Part of a small language model's weights.
Size: 10 layers, width 640, MLP 2560 SwiGLU, vocabulary 13513, 74.2M parameters.
Training: a variant of Muon for these matrices, 6567 steps.
MLP neurons of a small language model. Each row is named by its layer, matrix (gate and up: input weights) and neuron, and shows model dimensions 464-527. Each number is 50 + 15 x the weight over its row's rms, rounded and kept within 0 to 99. A neuron's up and down rows have the sign that makes its largest values positive.
After each neuron's rows, "fires after" lists the tokens most often just before its 100 highest values on Wikipedia text that the model never trained on; "fires in" lists the words (lower case) most often at its 100 highest values on Wikipedia text that the model never trained on.

L2.gate1374:64 56 48 16 54 48 76 62 36 52 43 55 69 56 25 45 72 76 33 51 47 45 80 47 59 55 33 41 61 60 49 52 60 77 52 34 63 45 39 49 26 39 43 50 60 51 64 08 61 52 36 76 33 45 68 42 48 40 37 51 40 43 52 32
L2.up1374:36 64 35 47 55 70 64 48 44 55 52 55 38 45 63 58 37 45 49 49 38 56 62 50 24 44 69 41 34 45 74 49 58 43 50 64 51 26 28 50 43 43 49 36 51 25 53 28 81 59 47 34 44 21 51 30 77 23 43 67 44 39 35 52
fires after: " is", ".", " in", " of", ",", "M"
fires in: "this", "a", "an"

L2.gate2526:36 66 64 30 57 52 48 63 43 69 31 35 65 53 24 52 43 38 65 56 76 41 45 61 17 36 27 31 79 46 54 31 45 58 62 44 51 56 31 35 59 74 79 43 64 63 32 68 34 60 41 43 65 53 72 38 31 15 62 40 07 60 38 16
L2.up2526:60 53 41 40 67 44 48 31 51 77 49 60 56 63 37 58 43 35 67 56 35 83 34 52 56 41 59 71 47 65 41 34 60 46 72 44 46 52 45 56 57 60 29 48 73 64 50 60 30 47 34 33 32 38 22 33 41 44 38 35 18 51 41 54
fires after: " ", "0", " O", " ("
fires in: "9", "9th", "978", "90"

L2.gate631:48 32 50 25 52 38 41 64 75 36 62 50 37 54 36 62 43 54 38 48 65 61 24 69 65 58 50 59 41 47 53 30 50 42 52 75 42 48 74 49 15 80 44 36 66 54 42 53 45 33 62 25 48 47 46 32 31 36 43 66 45 55 90 65
L2.up631:41 32 64 70 47 36 46 40 64 49 60 48 40 43 78 51 43 44 42 72 40 38 37 49 36 34 36 68 37 37 46 50 31 54 48 60 62 33 37 47 71 69 55 36 57 38 65 52 16 56 45 38 56 50 58 42 31 61 44 54 43 18 57 66
fires after: ",", " and"
fires in: "he", "they", "she"

L2.gate1505:54 48 33 37 64 48 64 40 49 62 40 39 62 33 56 46 44 65 55 16 79 72 47 32 47 65 66 38 31 37 44 63 46 56 58 54 38 37 63 59 42 50 49 53 55 52 44 29 70 53 41 65 59 50 49 47 63 46 48 56 55 32 23 51
L2.up1505:60 54 55 63 48 33 83 53 71 49 70 56 34 34 59 64 33 33 63 63 38 68 16 35 45 47 16 75 65 37 40 43 56 58 49 52 20 63 57 48 80 65 51 52 46 50 56 55 25 53 79 52 40 47 64 60 64 36 38 43 44 64 65 73
fires after: "0"
fires in: "2022", "2023", "2020", "2021", "2024"

L2.gate697:40 72 55 42 53 59 62 49 51 49 77 60 51 64 51 52 29 26 69 41 29 68 28 52 26 58 68 71 68 62 27 42 62 37 47 74 81 47 50 77 83 46 84 39 41 36 61 30 31 81 41 46 64 60 43 42 39 44 61 71 49 72 36 58
L2.up697:59 66 41 67 40 46 48 35 43 55 69 31 59 63 50 37 76 58 40 71 64 33 58 41 64 45 46 62 52 38 53 38 83 28 47 75 56 54 38 56 52 66 40 65 36 52 41 71 51 48 48 39 55 53 46 43 42 49 35 41 29 47 61 51
fires after: " ", " (", "–", " P"
fires in: "0"

L2.gate1150:53 42 53 47 33 40 51 19 70 41 44 63 46 49 35 38 51 50 50 52 31 50 25 64 46 61 52 39 46 54 72 52 65 58 63 53 37 47 65 49 28 48 67 23 42 55 60 59 54 75 36 70 28 47 36 63 74 21 38 69 60 65 63 55
L2.up1150:44 68 55 28 46 76 73 53 13 65 63 68 56 30 31 78 31 68 38 41 58 44 77 54 28 63 45 44 63 27 36 53 55 35 54 35 42 68 44 50 35 38 45 21 73 31 47 49 46 58 40 45 75 50 47 53 35 31 33 27 38 50 53 58
fires after: "\n", ".", ",", " and"
fires in: "in", "some", "many", "as", "other"

L2.gate262:47 62 14 74 70 50 24 22 63 70 37 48 57 58 08 28 59 31 68 52 58 57 73 75 33 41 64 30 89 62 37 49 53 42 74 54 45 32 69 51 45 52 57 62 58 52 46 43 19 33 81 91 57 45 45 51 44 54 38 48 38 69 65 59
L2.up262:60 56 18 59 66 47 43 13 71 57 54 53 63 48 20 63 36 44 39 52 50 36 38 79 46 32 49 27 43 58 47 59 42 47 65 44 70 66 50 59 45 40 52 21 49 71 48 85 74 53 65 28 64 55 56 37 73 73 29 41 71 62 72 64
fires after: "2", ".", "4", "5", "3"
fires in: "29", "9", "28", "49", "59", "39"

L2.gate60:51 60 50 43 28 35 62 67 61 49 45 76 57 31 69 79 54 19 64 46 83 54 40 25 38 61 57 53 82 43 60 04 44 53 48 49 57 73 83 35 58 46 62 44 44 26 67 63 49 40 55 56 08 56 75 74 40 55 34 52 39 43 48 68
L2.up60:48 38 48 45 48 46 60 43 48 47 26 58 45 53 49 57 54 40 25 57 37 63 44 27 22 55 36 49 35 38 51 48 59 55 40 69 57 39 64 56 76 58 44 53 66 45 56 68 56 68 50 48 26 54 80 39 60 37 47 40 39 60 50 38
fires after: " as", " became", " be", " had"
fires in: "a"

L2.gate2121:49 46 52 42 49 28 47 23 38 53 51 40 65 45 53 44 18 78 39 55 36 68 64 34 46 57 85 15 44 32 58 63 49 48 52 39 51 51 31 55 55 41 66 65 74 00 55 37 64 42 72 44 29 67 57 68 58 56 35 62 61 58 35 39
L2.up2121:69 65 79 45 27 30 46 40 51 47 74 32 40 59 39 84 61 33 62 45 46 18 87 41 56 50 37 64 52 15 72 34 56 62 46 49 68 57 66 43 51 43 67 59 39 48 61 64 35 23 49 13 63 77 49 61 65 69 74 48 42 48 39 70
fires after: ",", " has", " that", " have"
fires in: "it", "been"

L2.gate1298:63 24 48 67 73 36 40 61 34 31 43 49 54 50 33 39 59 63 37 52 60 51 55 54 43 66 35 49 23 54 80 34 57 62 59 48 57 53 17 12 50 61 43 68 40 52 43 45 55 59 32 86 37 40 52 53 57 38 60 67 32 63 51 45
L2.up1298:40 52 60 49 46 80 79 73 51 67 36 62 69 38 40 73 31 41 22 62 65 65 34 39 70 28 36 10 36 63 41 38 69 66 56 34 54 42 65 57 65 63 68 38 41 32 55 32 67 74 26 29 47 36 41 54 65 48 42 56 40 56 52 65
fires after: "0", ",", "s"
fires in: "000"

L2.gate695:65 84 66 16 62 37 54 53 72 61 44 31 50 40 51 40 57 80 50 38 38 36 31 29 58 56 64 20 52 43 29 41 39 47 45 60 52 48 51 39 70 26 45 76 42 62 54 38 44 24 46 59 60 41 84 44 40 73 49 58 45 27 27 50
L2.up695:43 69 50 28 54 45 56 66 65 54 47 53 47 47 58 40 46 38 65 47 28 44 44 30 50 71 32 59 59 51 53 39 51 45 40 55 41 43 69 25 76 29 56 50 46 40 40 43 50 19 66 64 29 32 69 52 70 52 71 50 55 44 54 52
fires after: "0", " the", " |", ".", "S"
fires in: "2000", "end", "2001", "as", "00"

L2.gate1803:35 75 55 53 39 53 53 78 55 17 64 62 23 31 55 41 51 72 64 64 22 52 51 77 30 86 40 56 59 60 53 42 54 55 66 27 35 61 61 59 31 17 35 52 52 41 74 39 57 41 61 62 51 37 59 69 50 85 35 42 28 60 47 42
L2.up1803:42 35 55 46 22 49 54 27 51 37 65 81 42 60 46 64 41 51 58 29 47 34 59 47 35 66 45 36 30 80 68 48 50 58 52 51 35 63 78 43 52 52 59 50 81 55 68 35 46 41 49 48 49 47 57 66 32 61 35 70 32 27 53 56
fires after: ".", " R", " (", ","
fires in: "in", "rothrock", "dr", "drainage"

L2.gate1666:64 52 67 40 39 22 50 09 44 64 58 46 36 55 39 60 44 62 45 47 27 50 82 20 61 58 57 30 56 37 71 37 66 48 62 43 85 35 33 17 59 62 53 39 56 34 31 50 64 64 58 69 39 93 41 60 65 34 39 40 42 32 61 71
L2.up1666:33 57 21 06 40 43 39 36 54 51 59 62 42 49 39 58 55 32 39 38 66 50 82 48 38 18 56 32 66 38 46 35 28 63 47 52 43 81 57 66 46 49 56 47 35 56 66 72 48 64 29 52 29 47 55 27 80 66 56 51 24 55 26 72
fires after: " at", " in", " At", "At", " In"
fires in: "the"

L2.gate1903:47 29 39 35 55 55 59 58 49 24 50 33 43 38 77 53 40 76 27 61 49 70 74 21 48 68 31 56 30 68 53 40 42 65 64 48 43 30 57 32 63 54 84 63 64 51 55 70 58 53 72 65 28 56 71 68 29 24 26 34 47 52 47 61
L2.up1903:62 68 56 45 23 51 60 42 52 74 48 65 35 38 26 42 71 44 36 48 60 54 71 63 39 33 46 62 64 75 33 67 31 42 48 49 64 37 46 62 27 49 14 63 41 70 46 49 49 41 62 58 71 63 57 35 55 45 68 21 62 42 30 42
fires after: ".", ",", " and", ";", " but"
fires in: "it", "they", "its"

L2.gate1346:88 66 39 36 52 54 59 52 41 49 45 38 32 53 53 40 94 59 28 27 32 56 67 44 69 44 63 22 63 35 50 32 42 65 69 31 61 31 37 22 61 59 44 58 54 60 28 94 41 36 71 49 55 66 37 59 39 59 46 45 46 52 55 62
L2.up1346:46 56 66 68 43 59 66 56 42 50 46 44 54 64 34 62 34 20 59 48 49 41 63 52 68 63 37 63 39 20 56 53 40 56 28 42 97 28 31 50 58 37 44 48 54 39 46 40 68 41 43 36 60 63 59 65 67 63 33 54 79 27 60 30
fires after: "1", "0", "6"
fires in: "11", "2001", "2011", "1961"

L2.gate86:47 45 64 23 33 66 47 56 41 53 57 76 50 29 18 56 71 50 48 44 62 64 70 27 39 61 46 36 49 36 37 67 23 26 39 59 30 21 79 45 57 71 31 43 55 25 40 34 50 74 56 82 43 61 50 59 97 49 72 50 38 40 38 69
L2.up86:43 42 32 48 38 52 68 47 27 50 47 52 45 53 65 70 81 53 45 63 28 41 35 52 31 51 65 53 55 59 65 65 43 82 54 49 08 57 37 34 48 48 42 47 49 35 24 28 59 46 15 37 33 40 34 39 51 74 59 52 65 60 60 30
fires after: " in", " at", " the", " At", "|", "At"
fires in: "a", "the", "sep", "an", "end"

L2.gate1420:56 73 52 63 37 59 36 59 56 63 53 60 47 48 63 54 41 40 53 50 65 66 40 50 59 49 30 59 42 53 50 09 45 34 62 63 62 54 90 59 49 28 32 54 49 52 48 38 29 26 69 33 57 60 30 42 47 51 31 47 56 43 44 41
L2.up1420:57 62 48 56 33 53 14 68 48 59 70 57 72 51 62 41 37 45 44 31 43 60 45 60 40 33 20 49 41 57 56 13 31 40 40 41 69 65 78 57 41 46 65 55 60 30 32 38 50 49 52 36 47 58 37 38 77 55 26 43 45 62 40 70
fires after: ",", " of", " who"
fires in: "who", "where", "which", "would"

L2.gate2139:44 75 38 39 34 50 52 48 31 39 48 52 41 45 21 56 36 50 60 65 55 61 56 75 49 35 49 72 65 67 51 57 51 54 59 65 44 50 34 55 40 38 62 37 48 59 72 47 53 71 74 63 53 26 71 49 53 31 43 52 69 40 47 51
L2.up2139:27 63 73 65 51 41 61 50 54 67 57 56 52 49 73 43 39 56 65 41 22 00 43 56 53 54 61 24 36 62 10 53 70 60 35 56 69 60 64 75 68 43 26 46 57 44 52 68 43 70 65 15 54 51 39 35 43 30 37 50 45 46 65 55
fires after: "0", ",", "5"
fires in: "000", "500"

L2.gate849:70 25 46 43 41 42 43 73 44 45 54 30 48 45 39 53 34 42 46 59 33 38 38 52 80 77 40 86 60 58 56 58 55 58 47 41 59 42 55 44 65 88 29 37 41 29 44 66 55 86 50 45 38 49 55 52 44 48 49 55 83 48 45 12
L2.up849:63 56 43 21 51 45 87 46 50 43 51 60 44 57 36 51 47 75 51 42 47 44 56 49 57 26 54 44 35 49 84 43 55 61 35 79 63 52 63 51 55 53 61 64 61 60 39 57 78 57 33 42 57 36 73 49 52 59 61 47 41 39 43 64
fires after: "1", "9", ","
fires in: "10", "11", "102", "100"

L2.gate1999:34 33 59 38 64 44 41 43 57 22 52 73 43 58 54 40 52 46 46 72 70 33 55 52 59 43 52 60 39 52 46 59 47 65 63 41 58 58 53 23 41 42 57 62 51 49 84 50 50 28 68 55 50 72 51 51 60 55 57 54 56 55 61 29
L2.up1999:60 45 36 43 60 68 36 65 24 68 93 36 37 69 67 44 78 45 36 86 44 54 58 61 42 46 31 44 51 49 38 33 56 43 45 74 44 42 58 45 58 74 47 36 50 82 16 76 66 51 52 29 43 44 56 40 46 54 52 39 62 35 89 58
fires after: ",", " and", "),"
fires in: "and", "was", "were", "is"

L2.gate1341:47 27 61 47 56 03 63 26 50 64 39 40 64 54 59 29 57 63 74 35 59 57 47 55 37 18 39 25 71 55 67 51 66 37 61 57 60 54 25 02 40 46 19 56 64 60 44 27 52 41 60 50 41 57 31 52 66 88 41 45 11 31 80 47
L2.up1341:59 32 83 73 56 41 33 53 38 54 79 51 37 66 49 53 37 58 38 74 31 34 27 35 68 47 71 68 25 37 73 52 51 53 77 63 36 52 76 48 36 54 36 50 77 48 57 56 56 42 52 68 83 50 69 26 58 53 88 51 49 12 58 69
fires after: " in", " of", " the", "M", " from", ","
fires in: "the", "late", "mid"

L2.gate1922:56 25 62 61 35 60 37 46 75 36 61 51 20 34 73 76 38 55 45 55 76 43 15 29 56 55 30 57 36 51 57 50 44 34 51 53 48 49 50 35 73 18 32 50 33 65 52 44 50 50 34 54 32 44 27 64 40 23 65 52 46 36 42 51
L2.up1922:31 68 41 51 64 37 49 48 55 72 56 65 37 69 24 43 53 72 45 70 32 55 74 53 45 53 58 31 63 51 59 82 65 36 51 33 48 63 56 61 55 48 78 25 58 57 16 58 37 39 68 60 45 50 51 61 31 61 38 41 34 24 68 51
fires after: ",", ")", "\",", ";", "\"", "),"
fires in: "and", "while", "so", "by"

L2.gate1588:45 76 60 56 29 71 65 78 34 53 50 31 61 35 27 72 77 56 40 44 40 50 42 60 40 54 68 59 58 56 52 51 42 51 34 50 54 69 44 49 43 49 20 36 09 61 63 30 32 22 64 79 51 57 36 48 36 62 45 58 68 58 28 52
L2.up1588:64 60 60 68 26 58 48 64 33 51 47 68 28 90 68 27 77 52 51 49 01 59 38 46 48 72 69 59 65 35 56 56 55 51 61 57 34 41 56 76 52 62 54 40 36 54 68 43 39 68 44 52 39 69 89 59 37 32 40 32 49 40 51 41
fires after: ",", ".", " when", " where"
fires in: "which", "he", "it", "who"

L2.gate41:43 50 57 61 31 46 59 30 49 48 60 48 28 43 49 68 84 60 41 40 29 19 44 60 41 62 51 62 71 48 61 69 38 50 45 45 65 42 45 37 46 39 34 26 52 30 67 44 38 58 60 69 54 41 56 75 54 26 49 51 39 49 35 35
L2.up41:67 63 72 41 65 30 58 14 42 46 57 10 39 47 33 48 65 35 77 42 40 28 30 49 54 18 46 61 39 59 71 44 29 51 41 51 83 48 59 62 33 27 35 33 59 55 78 17 58 43 48 62 46 60 62 78 49 71 64 50 28 54 51 37
fires after: "1", "9", "0", "3"
fires in: "2012", "1992", "12", "2002"

L2.gate920:68 52 77 56 55 59 38 33 66 50 64 50 40 61 40 31 63 62 44 50 73 62 42 52 21 88 51 55 61 70 50 64 61 57 52 63 45 31 40 54 59 45 49 59 59 66 53 19 65 40 49 49 28 84 57 45 29 47 66 40 38 54 49 56
L2.up920:57 47 45 43 61 80 46 27 70 54 54 31 17 31 50 49 20 46 41 55 51 88 28 59 22 54 60 66 59 40 47 66 62 06 45 73 57 37 57 49 73 77 66 47 58 44 56 59 73 33 44 63 58 38 66 76 49 41 50 38 64 55 55 55
fires after: ",", " (", "),", ":"
fires in: "a", "an"

L2.gate341:39 50 25 23 37 54 52 09 47 66 76 47 75 39 44 65 25 41 63 69 72 44 36 46 49 77 50 78 61 66 51 50 37 57 51 62 69 66 24 33 80 56 75 29 53 65 40 37 48 54 70 39 59 51 35 31 28 60 46 73 36 34 49 43
L2.up341:56 36 52 51 57 28 69 48 60 44 94 65 43 66 47 69 32 24 68 59 50 58 53 54 62 52 47 52 65 55 45 45 33 66 44 62 51 41 53 37 64 40 63 22 60 50 62 75 40 50 57 45 87 46 80 48 47 64 48 41 72 60 35 64
fires after: " he", " had", " He", " she"
fires in: "was", "been", "him", "it", "became"

L2.gate364:62 52 20 67 29 32 37 70 42 66 43 15 45 28 50 45 30 56 69 26 45 63 68 62 47 34 73 69 25 26 58 29 61 65 61 37 86 58 63 70 67 49 52 37 46 49 40 53 56 60 48 60 48 80 40 38 41 18 62 31 64 65 45 61
L2.up364:63 50 34 63 49 36 17 58 47 61 38 41 44 68 32 73 31 52 83 51 62 43 42 31 39 40 61 53 66 49 30 22 50 63 51 60 69 55 51 77 29 28 51 30 38 50 55 30 53 63 27 31 49 59 70 53 43 53 43 52 45 53 74 42
fires after: ","
fires in: "which", "who"

L2.gate1344:65 45 34 61 62 33 78 33 56 56 57 46 27 52 35 45 32 30 24 60 66 69 38 61 70 56 34 47 66 60 64 43 28 38 44 29 72 62 57 54 33 57 54 39 62 25 60 65 75 29 27 54 44 58 31 57 37 65 45 69 73 69 71 34
L2.up1344:24 47 41 59 55 56 38 30 49 54 65 81 75 25 42 62 53 58 25 48 45 55 51 58 35 35 37 56 79 35 47 54 23 56 42 51 81 35 52 72 57 42 36 64 51 64 18 47 74 49 68 51 74 37 44 37 39 49 46 77 52 74 62 14
fires after: ",", " and", ".", " is", " but"
fires in: "then", "also", "not", "always", "never", "start"

L2.gate1258:67 51 21 61 43 48 54 35 68 52 62 31 47 39 24 16 61 72 60 30 51 54 60 50 43 27 58 49 51 50 32 42 37 70 57 44 52 44 19 16 20 18 86 47 54 90 75 62 36 53 64 82 66 52 36 42 69 27 48 53 56 59 46 63
L2.up1258:50 44 42 36 33 59 37 71 75 40 66 40 41 36 45 36 39 57 35 63 56 65 44 39 61 45 47 25 61 46 57 45 67 70 34 52 66 61 25 42 61 38 99 53 39 57 59 80 51 54 53 53 55 46 49 45 43 35 33 32 54 47 45 59
fires after: ".", " of", " and"
fires in: "this", "these", "the", "of"

L2.gate177:64 50 49 35 33 46 57 21 38 49 47 40 35 44 45 48 54 82 21 71 62 44 60 39 56 62 62 65 19 47 58 45 39 47 41 38 47 45 43 52 40 86 88 57 48 54 47 42 45 70 35 37 51 87 54 57 40 45 63 73 52 79 62 32
L2.up177:55 18 47 86 72 57 45 43 73 36 61 72 43 62 60 73 46 51 45 30 58 34 42 74 44 50 65 82 66 46 66 37 64 65 58 49 81 57 43 91 60 49 45 50 37 29 60 47 68 31 36 59 60 39 34 77 36 50 66 72 47 31 58 51
fires after: "1"
fires in: "11", "110", "10", "113"

L2.gate1417:68 42 47 50 60 36 32 60 62 36 65 14 32 64 43 67 51 49 57 26 56 57 52 43 72 51 54 88 54 40 59 33 40 69 16 31 63 41 71 53 45 32 46 51 51 51 55 62 61 44 35 31 65 59 42 81 33 56 53 56 55 51 44 33
L2.up1417:56 92 39 36 41 33 69 48 50 49 70 63 40 45 74 46 58 35 44 55 32 40 43 40 51 62 70 54 51 76 74 28 37 65 56 35 52 67 66 81 59 53 56 43 37 57 52 55 73 68 34 47 29 64 21 48 59 31 56 24 66 55 57 33
fires after: "1", " I"
fires in: "10", "11", "12", "ix"

L2.gate1971:43 67 31 25 47 41 66 55 60 62 62 66 58 34 33 39 48 71 40 31 52 38 72 38 43 44 46 31 33 31 47 54 60 77 44 59 44 62 43 51 52 76 46 40 71 70 19 46 53 70 14 48 59 43 46 54 57 44 21 51 66 55 60 36
L2.up1971:44 69 65 53 59 56 49 47 53 69 56 37 57 37 42 78 56 49 62 53 56 91 61 61 59 46 60 32 57 44 47 45 79 38 66 52 52 49 66 71 47 12 74 42 49 40 52 39 68 47 48 54 67 38 56 39 43 50 70 63 55 22 46 51
fires after: "0", "3", "2"
fires in: "30", "2007", "2001", "2000", "2002"

L2.gate2559:56 51 36 65 32 39 45 56 46 45 31 60 47 44 60 48 55 29 64 38 33 43 49 49 51 33 50 32 47 76 36 44 30 48 46 38 45 25 41 60 65 67 65 68 27 56 58 59 37 43 61 66 46 63 31 67 45 60 68 36 69 51 37 33
L2.up2559:13 55 76 32 63 37 66 75 48 35 57 32 34 28 33 57 63 52 71 59 62 70 38 47 65 72 49 39 53 68 74 38 30 24 67 64 36 30 68 41 49 59 55 89 50 44 43 53 63 49 52 45 59 61 58 77 75 51 32 40 59 63 79 74
fires after: ".", " the", " Gw", " dif", " ev", "ul"
fires in: "following", "after", "evil", "vulpea"

L2.gate1600:80 73 44 53 46 42 64 89 20 30 26 50 61 22 44 25 35 53 36 51 23 40 49 11 50 51 37 66 40 33 40 43 67 73 54 54 56 41 39 31 34 51 72 43 67 44 56 55 73 19 33 49 44 67 44 56 69 38 38 55 62 31 64 70
L2.up1600:51 45 44 43 53 59 37 38 72 48 52 46 55 25 57 70 51 71 33 69 30 36 37 55 57 75 56 76 46 51 71 57 43 66 51 44 34 39 59 40 47 40 42 64 85 58 49 64 50 56 72 35 47 59 72 50 66 66 45 59 58 77 15 56
fires after: "1"
fires in: "10", "102", "105", "100", "107"

L2.gate379:54 97 38 38 44 42 70 81 79 74 51 44 44 24 24 62 34 35 77 93 31 28 44 55 40 65 65 43 86 56 78 22 70 50 66 38 68 73 73 58 73 20 41 08 65 34 47 44 64 42 54 54 47 42 37 39 08 47 56 63 32 51 41 54
L2.up379:69 62 50 58 31 42 37 53 64 51 50 70 64 09 51 68 38 35 53 40 52 25 40 93 88 46 43 68 51 18 36 28 47 59 60 83 65 65 58 82 52 53 46 47 51 38 44 71 64 48 58 41 46 09 58 63 41 48 48 29 45 29 80 61
fires after: " has", " had", " D", " have", " W", " can"
fires in: "a", "be", "to", "an", "of", "daisuke"

L2.gate1567:36 63 50 53 36 56 62 47 67 74 41 42 62 33 28 41 54 45 25 24 49 36 55 42 15 57 65 43 47 43 51 62 38 65 46 41 37 78 50 58 28 76 70 17 44 39 40 78 38 56 71 61 19 58 40 48 42 29 41 14 62 48 39 82
L2.up1567:48 67 69 44 48 56 30 61 53 41 58 46 57 45 41 56 64 53 56 39 53 46 60 46 30 44 48 51 41 55 37 26 28 63 22 81 44 74 53 40 41 52 78 46 65 89 48 66 62 57 50 38 50 63 39 65 50 55 76 27 80 47 38 83
fires after: ",", " but", "'", " that"
fires in: "the", "his", "s"